config.toml
vocab_size = 4096
activation = "gelu"
parallel_block = false
init_std_up = 0.0573
init_std_down = 0.0573
lr = 0.00404
lr_mult_qkv = 0.5
lr_head = 0.00436
seq_len = 128
dataset = "wikipedia_en"
MLP neurons of a small language model. Each row is named by its layer, matrix (up: input weights) and neuron, and shows model dimensions 0-191. Each number is 128 + 32 x the weight over its row's rms, rounded and kept within 0 to 255. Numbers have three digits each.
After each neuron's rows, "fires on" lists the tokens most often at its 100 highest values on Wikipedia text that the model never trained on.

L5.up642:160160131118159167120127165125152095150136149178146103175101125152102053107172164134137111119189074147079076187154109139096115133124066157133120114109143147115066072152128144145102162109086170113096197172107109091130132110165139177100145101102057133079105112106084120142132160174157158049146126131127162128128113127152176116140193156096185126170175099134112134132087151155143138097101157150136168100097150115153084130070072092184179144124138114093123118123147112076090152117165141190128130106158154129140122129139143161057124118131092108137084105120092076113193121130024151077
fires on: " in", ",", " about", " into", " and"

L7.up166:118168085188096121154136105088128074169145076146112119121123154137099114186145126118067134143106121128128086119079138226168128122185073149113148145137140134171137154111134198167147121094151095144187148203101142129196174158205189144129182134112153122098128037135105158142048196141169140109085101076087129158093094145129121146097121105130164149157096118146094105072112084112140095120137090144124096193107137106111136076111087045098149114139116099114079104157124147149102143136109117097123124083189102100137167071126143114142118116135092143114125137126126165111101144139117118173
fires on: ",", ":", " September", " October", " June", " March"

L5.up377:092154119108091103121139135150153098145090096164169138111147153107126192175147140162127164133160142119124098131174102148110147162092119133099134124116211147103063164147099140043138174133099158133098114183110098095127158124123106124159141093113101140123141177141099125150129152181173085085165078095133114159102095115105108137143127141073171111125058109117183108116146149122179095128091121175143059149143138119122120070105098209171170112090069110118120143128072203134144159132179126116159118083135138074116132094075116105131085185192090122099068154081079153146148171160196110098
fires on: ",", " of", " from"

L7.up162:095179145100087103109149203117143104110109152129102104135120136133100106134139122123110091200139115110138117092121142140150066113102118123074119132076146104173101109171097147092120130087131154097217136137098153126139099085062128095121132148118152111171126163116133138116087091099152136131120144180204144140148170107121103154065168169144127161135110119132129083101114104141166196093129148058105130118138146131227140201127201085097148054141114099095117168163087178093169161155126146159116155189125153122194061073121124153165152081141142120150078070103146113168124155123155128100
fires on: "on", "in", "or", " Summer", "er", "man"

L7.up589:138136206148119126102119102103126125142103099064148168080139163111154098131078150117111118143107126056148159143125130094195141081086179159143126097085110136128081116184107119197132131182106099123141163153130074130090170071202186160118131155128131081120148172132098138105200147052242153147161155099127155138148067109137088139127157124095125109166073165175115139129119103167113082135089109099125159126112127094167082155163117114092158070113098137165083147119131144093135166116174077142139068099133074144151155112101099138148118120146142078160124119096138171129154130189144126120
fires on: " sp", " Sp", " km", " p", "sp"

L5.up158:122122145178086181132113099102106053133094147127167121140167095137108141155093157160152212190117066095086105163102104087131179119145157125166105090138143130144117093155193108059139113091122146108119060132165117078151084123171098163140070115088048087092097152131162127107131077102103113154115193097129142129135105120135142129104063109170109116106080152117212132200111118139071137142160177179121120140162159131129140098076187131123128111181148094136120156109134125193099169105155127125160198116136055120101149130150112135121113117131072118105137127081161122106123153121145179137
fires on: " M", " Co", "ri", " Pri", " Mo", "M"

L2.up711:130133173067180159189108177163165187112099123143135119065149131137114115148079126140165131111109145122176137093095115070112114134195170080172142078105091093126118139129104085102128158115080111138187131190108082144083124165087105124131156142107134132164166137068146129110112164156103093124127174097022120138114131144106150122152185125138164159154127088131127135077165157074137148132131089083124139056125117153139169096171159154167102151064140146149138096182108087177147134100223151071090110080111146157088105140126104114129166162101123078130135105149183176122166138142100139136
fires on: " |", ":"

L2.up471:100121124104116087125160143174150117146086127158139139109086051114091110105137067161133085095105123124109173106183100116127112160119125139127125085106055072080172110096126132118128102184129122146084107057133137151125153170173163122131136153219162102106129087080187176175109148128068135142111157151180130180096135138145168117166091140171094141113083146114140159099099123104115117065108185137099112157150177175117170166158100179134139112151109156082107046171148096132104092155106124119150149069155140082136130142100150077175169146076124144126108177114144137151136091211162126169
fires on: "-", " ab", "\n", "ri", "is", " so"

L5.up473:129132078175131169138121151077088123158206169137057145055114145146130152118128100086142124130118096211111157134150101119137218145151122141127109111085117161118092108114110158104143168131131102140175143133056107153151161103137137153103140082152113105145102128144119116136170143166135202090173050126119112166119037132140146165131178154140115115173125104098139128127176112171119111166135121166138127144137119090110117113120166146122123144052101114090130198115130107079147088117096127098155087062191138119101103071059154203140151112102184100083119077099093104127141110128117160078
fires on: "-", "G", " high", "che", "20", " Black"

L2.up693:145161095131049115069122131138130145159126162118142145089141125135130094126109170147150174090156147109076123070143164119129142172094069156102107116148094098175133139122177141118094147145104149093127095137141144180077137153157128190073119123125132138109105161099057114178117180154094094099091116161108159080144156159182121068196125131166157107135145124116148148134150133123124069107065098105176153149097151145171131113121158088131090148180120110151077105136131089111065056114159180119144094155093123169059121066169124116102123100078079147153072204153135085149109172178171126165
fires on: "\n", "l", " on", " On", "b", "|"

L2.up460:113078099134149066150102094141093166135124105092142099095104138086098143118184078156139178163182184120156156098151040145106185133118177130121165108151122175137068188111063091149129163142109119127114155114129065112102157084133142092153118170151116132133101165124115073112120051129107124141083152182126154167186142171111119118110114165182103114125130144120130103136130084092111154114106134159109118120155121069071063082155132120125126115141118136145105133141128176151170115165148133155095146141139153129070106064161159062144113123055155080147170136137042175190153121070142105150
fires on: "y", "ra", "t", " tra", "ry", "ro"

L7.up154:053135142130121209155150067098141120171137155150143152172149115148115093138109126053102160105127138064089110119166122209086095135152087123055106200132122155099159124132134093152192130121176179110164112177129135084143172062130128096095148160143059148151137110127130097128134149107185128087122063135110142157085105180110152123111136114124135141091159128155139138179147134136113163114126143183177124139094087056135128106101160106119152147117091061131140115139164074085175130145156163152122167128145121137089125045089165144150107070088080123152159149168108164141141182108115091115
fires on: " of", " the", " and", " l", ",", "|"

L2.up422:130165209061144112139132145108129151079094145189192151195131137145092167102151102122170154181129136133145111124121058122158149164134135125133144108127118171097143108142096172102168173102132139086118160146124047172087094176156125136126153157100145121087093146076109154130080108136082108081111116103100135146181183130118129127145123095111122193142220098103195221156161113138096128107133139131127142134108098094128161097133118114143088200132090129134159122145083168151095116180161124090138098078084130121168080139114133163076141125089148120076062151066159122138150127109079144101
fires on: " |", ".", " "

L2.up654:133147124077142098142114072128074167121144134143089120094147138142137195153138175176132180161138091149079122148136151136125141141131093099117147111103161112092116090131190042058104111183124168172093159186133087129077116150154120142151101104077131085067094147157155078092152127193144083091114158127199076143076122160128153146092125054133100106166065126135143121109126191141139150202131158146146125157120105116151116151119131124108090088145122076114101091144119120159166146138098152111128102135161134091090107082091155109182090060178176131156136145171135171143145165148133152201
fires on: " that", " but", ".", "om"

L2.up0:156087157115120133122138155116084063129169133145104116115155150174125209114188122113168175128107086146166136092199117163147119180163121127112104146100085114055118158065127152095154120101126115112083084104146083105142193156151135145096121121151163103138109144093158124094132062143143150166122160117104136101058142107095126143158144145139147167147118114027132119163127120136129125103138109157096082032097146144140149144128099090089197122112070128061130162098132115152042126161103192140130092136182144158158160129146133116172144076127102118079073125140184100156135153171096151161
fires on: "-", " Pro", "\n", "or", ":"

L5.up360:117168114135091074201119181109088125118187157166124097109161115146207138075108128136133148132140147051093109180141074150091108139186079157099155130080127120113094139123134140185149153129150107123160163127071090144070145192155146096163103141143132059101129124125132098197138145125123147160109096119139179150122151089058128087133099152078091212107125174155100107144146069177160136090146107041140101083135150073167118124115125088137161100113153083109143057168149089135121152142121160159123142123152176096157153141190171159129173113166126104125106120112101134129116130116139088096
fires on: ".", ",", " h"

L6.up367:067151157089103136140092103153150146137132156145072129116128077144189152085141137184163129122145121164146137168179124183138110140190142105122228118079085053083162160184100106190124101101134137078174148121117119089147155155117126099138111190092083118206147114109134124134174162147114120151099199166117096132136135143141121123143095109120120093078113145177169155158090119134120122104133126122139105118107133082169111138155139137108164101050097119141138120134159100090109139182105126147160100185105102105144105045129155158131146141152083135141103174125131150242125058156118160151
fires on: ",", " and", "ple", "ale", "ine", "one"

L5.up666:119159147094132135074147161113139155131142111116135130154162090057170159148099176201117081133136143143108135096181108086159202151144100067126162075109143123153090172119161188058118087115165147070100169104150113078113097117135165229128091132069105093141081111152185122115150150111083154144130084079064140148063082033105161099124121138111139129126157157140118124127148109177157137140112138163101157125092114171116116094129116189124114142110122175129135121135129133113120069129113089140108153095220148115109141061131164113121131136148121091121143128181080122111108099134162082098
fires on: ",", " of", "op", "ap", "p", "om"

L7.up99:096143118178141094158108123112151118061163136129098142199156107077053200058141114131115083087156098135140153136142139175107038136095132129099098188149149101122151124151079164118178153162157146127158136124076123141117203129132071112089141150108077123063144160145140158124121074123124142113144153160052123135162163169195169141155115106166119147110220156119126155158148084125119140120078162177125140140191147084149137123192104132079142169091147181125104126181122152113149128116108108096129129145126102125149112095157054079093135110150061126153105119121095137094131158108104112121
fires on: ",", ".", " C"

L2.up298:108157062130099112166143080091136159115148098121110113150139127123119078190108189141142140126148136134112149110133187143123081143138145121098112132156120091105112128129147127123150111081069121118160189091070133103162090186151112075065141168147152111107106135141055130147141100168111066110163137116131153130122123110165155161170122114112152127118121127108114123120130055177093124118145117137085061112152109187063167143172114110151085189099211116096144135094091086137158138141193102142091159109105108085079169121117085073141105112082154067091139235156139165166095185134118090092
fires on: "l", " (", "\n", "born", ","

L6.up766:079171149140167140102165118111192111110068134122156126183150101094135206098119157075174119219129101154149109173101121116155129087169130117088119121106118135114101137114153175103088100103143128099097152110083142146122088154113169136137121103143130180085199075113161130071098161143094094096140161196135147194084121148121167135077158075220113102108078129092128059114113154124172124151157189141160135081173158148124185155147109151087181184169092154155145102095158142113134094154100116141118130099099130162130113110163121084135134181109091150130114113131062096150151170130158140143
fires on: "a", "′", "pr", "em", " qu"

L7.up110:150067178200150137122103140029155177169108142074142130142128072137105177085137153116163154123121102125130090141094089164178098162115140156128149130085140180155155134111122140114097146158083140112142128142094073157110155136129109092103111152138072110149154118056185095173125110120121124087170101181131142154113091123175136110093150102104160178190126110168164106096136115118133129161082108148118117113122025077137150110129144157096140075142117130167181072129115109088141154125122196093152100128172111161070124090111174156151149132129166039163176104181131153139125127172144103173
fires on: " an", " dis", "-", "ö", " most", " con"

L7.up214:102150140107107131150174109148159149138161192188086149169119169137093161111110126155141098168138079063115140076134178132124127166203095089121149150101185085137176110112091122115101090104093111090053132143143133160168091108140105117165058123152140102172123117142113078125113148110139110169145199147055133132140101122165083107169167134155076173122116198102112117144143075097129143199116107057126148117130135170183133190094122094118161092094127108087097135163107125076129229073131167123192132119139138147131116080114132143137144094106112167133109113166127118184143101131158128106
fires on: " with", " qu", " by", ":", " his"

L5.up327:161149103106067118067120118166154129165140157090113185104119149160147183115100073142227168152128115073117110145140128110183147148078076126106158114118130197154147082117119178105147124175184088113150106138067082122136146146105087129090145094118113107080094184127144145147140101125126168104154134112114151084172118189104147090121120124132071124146142112126107160120187111180131168091148161173132074199191163100116084134120101167136087072106069094125053155093146118158104133109173150130149130129145152071179147095096070157110149133125127100121156117085182158150166161152135124116
fires on: "°", " sp", ":", " St"

L2.up76:117149163113095150100115149175123096130176157074082133142123123080120169148122150133139076108085201136135094139158176101164111103169159122147167110158080138093178130075090114133085151086148094062114145130108112142063139156127144084101113184144103134148115128141145113144046108124097119121118144156168124140121107138134121099163155104069152105149183157086138176118169135092071077116098134172037100103161123153094127138103120180154153124155169120119162210100131093172148169045086182119088142135117138096072124097208120147166139124117143127115092174111160114187165134108102161168
fires on: ".", "\n", " D", "y", "ar"

L5.up118:103118131103118127109065231125121119143103089157164071068158090066097155094168146091133099133110107136139163096144082131142137109147155088169147060117125147167094167128181160139154130163136144140096129137170082184116138151165134137107106137132147087126170121094132152159101143159132145035140081138118194142213146101139151163152134095090119127101089084165101197144131158100174120142084139137134129126114143095122122087153123136107141080116124141119060137095121097134096129151172127119100188110186051146180078120114153092111143123134102095098110091059106129121204122100097191110
fires on: " 3", " 4", " 5", " Sa", " 2", ":"

L2.up522:107181096115086121070128119108106099058155156128152172152138196104123096107158115100121142154097176103110050093138095137146116142105151126113111151105111098149169129097105125035076093097176167123144116122139181113070132107077118188080063157102169110108148201101141116091140141179122108100121160144136118127071115127141130161153138135144103123121169125138131162158111107149125134106109169151133136151119084110137111129112151175150137076121104176094168111098142159158157186082117092127050136166104142079097095097154112197141122161162222126120079154197131066151170128122133162072
fires on: "ly", "y", ".", " |", " Ly"

L2.up468:122137177086130173133148089084118128125163151103134126114118091111118193085135145129146124059125080142118111135135115152068157125123140111092116086127117089086123115150110090020059153137130076169123098172137106176119178140220105111138172154107177133131145142097154100156115129139146122098124152082179146108104137095127098127190175063085105121133148127114180136094131206078145128146136135097135116133121140098109188076122075088165126112181088097158089113159090134121197135096115158127092135120109136075112118129085134146140210135143117100100119098164057192150154069139102081126
fires on: "s", "z", "ents", "ies", "t"

L2.up762:121107102065077114070071120120144198152180157140133090111132130131124096097103187145158156133115121096151119106150232137119159147086163060102081098089103092108112083092119116134166110147154151138139192209159162160107106141170156120144177107117106110095150120153143145097131116122153095119108081124156155168125121159104152083117129183158118135153139177139138092135124120100118099130127162184088160140146120051082141165088139168109217082120185141090165131169113072161100159137088104106120164132130144079099076147136120167141113090119143099115189195137113161088119163126132179169
fires on: " that", " other", " of", "."

L5.up316:104155098137137132164111169099210145155051133115172150105137181188151103103104164163098158140158156097136153129180158105119114120137153077154093118101131161148145157066115073182142116146171188133166099157151063084150170125116128118171131146126119116169120066135161121115150117095102162094103123117086128111102128078137086091151099121068126189161135132114057117153097109172128090077140125159134115125132111108072069048159145151171100125164105139066135121117136127157171115146180124169163170123160127177095062076084134143152135150158080124054133136140160142146124191185134140126
fires on: " P", " of", "P", ",", "oth"

L2.up575:090188110082146124158163136121107126100164137124121170114162114091120073130083118130094113145164171146155121118110158111159143136121127111154056088170099137152085185117114138101114116074124106102122110088094100169101157155137183140127162105146118137164090081190094115144147126064159141090122130084069149139098146078089071151096097105067157143079133125123075152136088145161147112182109121178109092140129161132142071071155165033122061131141142172087157126150131137123109110146119163162152200119090118180093093201178084156124133106135138130143180048107073152173155121119139105133
fires on: " (", "2", "(", "re"

L6.up127:143140141142124160186132110151112122181154121108093107130116117134068134103151133117109150211079097093181077117111176107135090109116162115116096140113130120114135164074127101122082201135160133070133101197115187173126143108172096152123065105126235139078150118136140130128113107121144153150147133122140193118118140165179162111079156127079159148161098157108104038147143161080147185129122119104119116105106128123094138109107145152118109111094040160106159143060126169100126104083161171116084082146112101178130092163156085106136205068106139143128133178132127074107138164138124084130
fires on: " en", " C", "ac", " En"

L2.up400:122146178092053110153181187133151193150137136088129102158135098125123111135130144138120078125133158170107085087146075115140162091153066140102182108072149141142139131110130139156093207081099116140143102137177054146183110131138106076097166134086133155172092108122126147154161085145126120116095133129089139182134111163130106137092143125166080111089096099105175132100148104175138169149125127152160117163102112079121176151153184123078126133085180174156112110170119091135161135124137128122086159193132176102149178121066126119146219099127120049071141080120152087165089085121104129098
fires on: " 1", "in", "g", "ac", " R"

L2.up646:153109136165129147128098134163125122105168140092133152108113166179107117100167110129113119179125085124100079042156111159116095132138130152078154104174091193149115148145069174106086101148142171182181166169089220119155092061175138136118131136087091105125145098136138081163155206158061082088096108145135107119119071184100077095154099108134098092141120112113129119182105066054129116187055116124097121135134118116174160098141131148155093096110167149130113136153182069130144118124105081151114067110148102083172127149148115123127137168136149102133122146120146103159141130181161084147
fires on: " other", ":", " some", " on", " J"

L7.up264:121161110126107155163089172130071098132146219105166176122156171151128166117113127183133086093129091119111094204146087074090136115112142159171145120154161106093169100157087153184153144160163094149173116153154110137168076165126119179200115142088098153051116149082126123143157070152076142065103130110107149172086136140131126142117132062121186147134094147134147105142138058122097106123115122066083122158133098156140174174099092125165070112108149134151122143151116083139170084143076092160113169150080146117105089163098068127095163133149143137064139132132124094163104163119164106102
fires on: " |", ","

L6.up765:127127140120148169110130105074114176160163152163085130114055123153124127158100092091108159134042143069144138150100170119162105122123143103128110091130112161111116100132104141087128145068122095151172155150100158086165132129075156176064144186068154120191051121109105177145121128167158095092110180162112147128157105128086146176067156097111130087127110156120147197138054130071171156094121140120107124155084196145120174167147127111146118145119080133098118132131106158185104084155136113139159175145147110093149152137099093179134180092120089119183166083159144101116204159102113161113
fires on: " W", "on", "er", "son", "ter"

L6.up183:159212111169123141085117132100139082160118166091112179141136189082089173124157189118128058159103094135126146148108089116148194162096164167157117098099138124086131146113153142120107100153126144130087146116106135153170159057152127082143107130107143167172176064135123214082124137105088160142113129126136156165122110111178132138147142117169113192095126096188118129083186113079119194085052146132106127051219099165148115112113072163079159121104166157074164141127167149114075152117130124140078097112154105087112156160119117145133119080126101130134115151148119113093134104142125113141
fires on: "-", "c", " dis", " c", "C", " f"

L2.up325:122142131123124150157036173141102087166153105125157111118134097145157105136135199131132107078086040123169146116085141156112146103117182130113087113105148097123145190133058085148113103126114164108142133183111092094100183172155100110128157106139115195106120124150140172160142070121128130125159146104198071117103104138181143152096121103144115124132113147107178149132172138146178138101092141103153130120106096123155105044077120129159107084109148123098131060158101149147211086153173132166120087133121175096084132154049140092097195100139107113141092106154081133089135092186148176133
fires on: "s", "t", "sp", "ps", "ers", "p"

L7.up195:111121135148157125156157084112126066137167192098128173157184074123132179154115156093169142116151113146150134094115125106141141155130172118108154120105105185151088100176122147104153096137111093152160117137091100092093130129121123091127155106180191149144136112097073092145116065166060078090134137144088145102138132102120129148073161104164126104149059128179110111093076090155168094111175095097166155099090153118089153160092134167126084099179122110072133130172199146118106105100070200110089082137141159171096089145050098199156125107129179132150116138180146090108119091110083106122
fires on: "-", "E", "y", " up", " dis", "ver"

L7.up480:133180125157181117158110197124174096095157117149113117137148109060148191096108176196129093149118109158145105124161132166149120088132164147049162113070159136124088139177188114144114162128127072130115076128141122075127138112132153107165158172114122171073082149096114091103095108110161110191141105154108163138113124063110149058098137091096176105122116168154104107151100125145111173147109133144168162113126095109127126109110098081138109164134131174122156117074161150095120103168148148110074112147167156071215091131156076123116166131100054053134167175128070118155134111162140120143
fires on: "i", "a", " la", "g", "″", "′"

L7.up315:126119119110099158155101162089126115182101167094123174099188100115150138089087153152153101148115093123095160125111113123146113147127120178177133134146154093118129174103115137138142154148165110149148129136122089114129125074169202169184090153135132096221117146066092177133140137145141127047171201028131140128146143154109152162117035100155125101144098141138083109119127132154152147106058112160069134074140162102117094135112114105099163151077108143183132120134136069044160145126129110127094094190114127062114159145124148141094092169067131103122129115117105073146172161170123131110
fires on: ",", " |", " F", " they", "-", " dis"

L6.up346:134137168166098103129048068109090166175103122138143121087108156208182097126156147149105123102108135156103138162100094134116121147153140096157097106219141150085171108127153082094118140185082098122131144137109124118098066068092133118134130131126150134147097091138154215165152150099180086181132213179166165116091132134110099120130155141103102111133151094125093196166140103138196147158109099145136143117101152143141099136034097120125173093110074058119100126149184105178097127084095135119119154108142129096115085114091147062103121113175091145116144150123154167122110161118149170134
fires on: " at", "ag", "m", "v"

L2.up580:121138106116082125145182118144169100181126083152058146100138161109133136163176140136082176085121101120082126058182180166053149131117123150124110107167168105118188169142130147085099147152115161131141119088098158148157119087174137110154110069108145173131130160137158122166145159165097163134083104125122131128158153084158111071137103137183153090131120070095147158146174151128128140206121129116168124104121083123084138161105111159164161112061083156086123163140136114130137138129063140076155101137159185109125058070136093059154090135160127140110146209137121109143147160135126038129
fires on: "\n", ":", "ently", " These", " later", " other"

L2.up350:123142075144134098091156100078112117177130130161085071095130151133080080121075109187074139115146121091178070120135184130166109139164124139095151118119192163160114131115150102071112137110133160106102132178108140123119108167135072140112094152168125143132159139189144097139111097087082155070197152083100133170090175097205136128132170170140128105069173102143113095159062179115132145138137093132172143159068119126177186127166132121085109104175148101120113161117092083150079122071124195103145122157111142116175128133151137151111166162149182140113102099096154124198157144095089134174
fires on: " and", " before", "6", " to", "3", " |"

L5.up106:118101097059083136107129095101122153113124158115142167068114164136133130201171150146166106142163116174233126140164137155141149068149143152141178099107102079098126109125120126096148112134161089147126140167144060116172153105132075079119124087105141098116074139137173122145115121156073154086138151118142169119149157115119141138101149062098125106144093119120134135219098133128123135103183136052133066122161152173128105168169095067139147067152209100093102154150143054125121192125132122125129147123090086133146126110121178176130092124177126189121147131114162119184108171133074168128
fires on: " K", "−", " sp", "2"

L5.up125:114208154061102141172195095110142085146132130114080076159084095084068132095119134121200131117096123152137163134121112123136161139086095146081138106137152102098040151150136200103136131083126203118172143112118109152111135073135117042132160215086051070139099119143099127119107147162142146077120116130113118122116154166107125099131179135120152128119142124101149225103077150167162161135136143131141136154218170125117162113105142093088071134094119132120136124152110131107135103169095159128154135187157113088083144150132085131119120118172157136143158153127119121072137173145087121141
fires on: ",", "."

L6.up568:117161159103165169113181166125142140133108141120132176139115078131129169184171169152209177158173146113088162210103099097166091176131107092150130114095142095137127107167166126114187192098133152173109133115110106124066093083170132125090147121132112175147108092169118145156082110097052139143121131119095116123114122089158142127082130130218144190135131133069124081167085141197114129107131175137141170163129145137185076155153176106110152125104152156107154138130117136107121177068092142077091114102159122118166116096163148123145080107113084104100101148150207143166109162110080143095
fires on: " c", " H", " playing", " S"

L2.up142:084167142132106140112113165126125142148127101163124163122147080084181067129125078072086097113121182110114150132195143116100130101158121099085203158184099100111150124127133162069164099127121213089127198098119108060140198098129101075122068111113106101153155074116088164125129171154140081110151133136089182163117118079083159191119187108088095122116121116097087157173074160171176083138128129139087118115123112087098123156105106147158094150137145172088113113185130121114163161173145138153102120082194154174148103114152118179110169126154129136121160156095145142124093100134079114117
fires on: ",", ":", "st", "est", "s"

L5.up6:105175093130140109058158120132132100153106143161086096143141132088127097103104102159090238149129143158105146128191211148176089142130133151121137101147119091127161133143063110154109102134080141134084116108127166164102110120115130139112134118106146135132126123124121136138140024149033175070156128118058168097157105115143120074132125144082091152131121141124142126166152130093120097129068141156098094155118131135147118118083101195128163072170087120120155145216088167105125067114079091113073126105118194138095145085134154113149134154057141170099146147066100137102143143174136108118
fires on: " the", "T", "ont", "rit", "j", "n"

L5.up146:141167097106129167141130198088163140128103111101160155125127168101101129166144156130081113125164121075158117080175091118110173137127162153061112135146105066107108142109128166126143107153111149120106117136128079066111190118121216143106124141102121071179087129150101157185146173139118111090094118123116095155110082129144175170071116080092162103117133127151094146096092135199188089173137059162114145152145140144111110134075107132132143143215112151093081015139147194171152124125116142152117125095152136161107127172108121112088108112196070142115164139082094121079130126103137114114
fires on: ",", " of", ":", " in", ")"

L5.up44:138106148090127103130153155128193119160232104166131089131103067107177114205155111134157152168098121118096111177148117104118126153151124144124097110060128189099120165069112121157148137074185177087190109075089126094137129178162152080134133186119076179140147125134186152162179104119156105108114149149083173114093112079109154159118121110100102059116146110096085148124127080170147140174090126109190095125088129105111143134111114089172144131125129114124124161200154081112123144116135112106145132143139146043149108180185073145112138095141160130113144111103149080111109120179167089124
fires on: ",", "ot", "t", "et", " met"

L5.up545:114131075140152154158185094155149094123096150043103123135132097117114097147100125110094119093144172131143104101140103137072143142165135143105123107136118106123137112164163120135129160179198121133106111179114143121102106140144140154127123091155189078138106150166058067163085088133152097160081145117148177131110040140155157133107152116085131142092108145116148138181098100161123157142136064190111128134146134089126121198033158166089104165144158146175106103130075141197170056133055087155177165147117140137104159155117162121095178149109146112106130139129122129139141093132096058045
fires on: " to", " and", " now", ",", "ly", " such"

L2.up382:125155084104206086114100139170107088184131162195120102119140097168107105125100153221141137098128074133152131143121072187109141123150145162146118136101133188121122113103148148124135084123095135160163144145154075142186152119175082150073142112085140127069115163139134126126138175161152112214135132122109092131152133166097117123159138126133151149157143120152107192142118105173117097185104115037158154116123077122154159131152159144144127152109115122102137113087153155116188185119134104168142120091161121113143072084149120102050099100086102173183110090166118149132132237130114149075
fires on: "ip", "he", " they", "av", "==="

L5.up112:203138080127099184119128103142154122126124063176070098077149105144161079170101107163109137139155105097101178125118144166136097183183119113130126160088133124124139153097081149115180143172172179092129110150124189136140132139155141061151150156148089069181095115148169159108092118082144116140115158173155122107103188115203133160096148215100118104121153130139140141094107141089145161128089141124105127108141153139170175123105158082160156101105157085126185154182105152150136109120126146041119083161134133077168166169160127184124076163144093090177138166075137130133104140180103110137
fires on: " and", " of", " named", " |"

L2.up290:178103113160115154116096159129158116143112101115131147114177127149055176123159123099132122167161156122130118144139109141085096126153124105168151141116097143071155154151165123180073115141181156115162155181167166116109154149143129178140150143092159148157106099142087088055164113149162111106108177094108088132106156125102112151084117130104126158122075179113151079228121099068126173084127100158129127146096107140112156054126094145088125145084120092150095135123168102192148147118158055047076071146161143090099125097110096195140100087174137143122207146114137111192157175152153139137
fires on: " was", "st", " served", "ic", " being", "ated"

L2.up530:104119134118086098169172144118158166151163112158076111106129095122170149138116137158114160118120079130142106131117150117128123103089165133151144095142132140107167111164084209154145131125141098113165114086202093119064118127129168132152071134110118084131108172121172149179192143173128164093135125123131169111188159091107121121121143161221076119150127142182144126110050125082128143163079105134154097096072105169112139111062104126134082091136085171172041130169120085156170200081134077121101130074135161167086169111172122116111159062122140107153136158160156116154112125088178123112
fires on: "ton", " they", "ll", "em", "ull"

L5.up95:113124124132148154130137085096123104111092161115112156115112081135133127156154089079168116110217123123092162142147071136099142129160129154141049062118114149130083132084168115160164157120107099142145142157107145105128075176114127171148118149203071102125144198179107089091128160121129110110145047146111086151084074179123090104115172104149159131090122057167083154140095097111144124167158136095142118155131112112179169191176169144132164152090123111155121112075122106077125086113097150094134145138128127169135113138102130154079093179103115127136161162107178097083057144160051090074
fires on: " had", " have", " and", " was", " were", "ly"

L6.up513:124091108132158120200115110144072141146106156124142150131116069120110115219088122129186187126153173112082099118138111138155130170172166145112150165128159092107073139119094048124154143123150094127105194136116099099080120150100153127172106111144117138066155107185130171128126169105153201114103101205158152154091147122163096160165123125151165157186154130154124086132138141084108152125147163178129154120075119185109122167178091145134175090168119150071076062076075129111140074178150114127076107107147151126099092095151127154126093093137091108132123103101094100188118146131076112148
fires on: " cont", "t", "y", " ext", " inter"

L7.up90:134100156140126141167163132139104089147071132133153112108133115115118111149079154134171138202194130158098104152119115145160163138059142173167105142173112151102142161133104158153123176134121171116187117114070055132096115141162137147128125141108082124117097142120183132133089102126157113132107165138169129180097169151132141160161166134095117094179140114139192071116154139103119073101135151157144166133105118124128174118112127202106086081155087091095156179132089191113147105149160056111177092085142089148080171112139166138053069125047076087129155070131049131113152105108147133099
fires on: " Co", "199", "M", " te", "re", "om"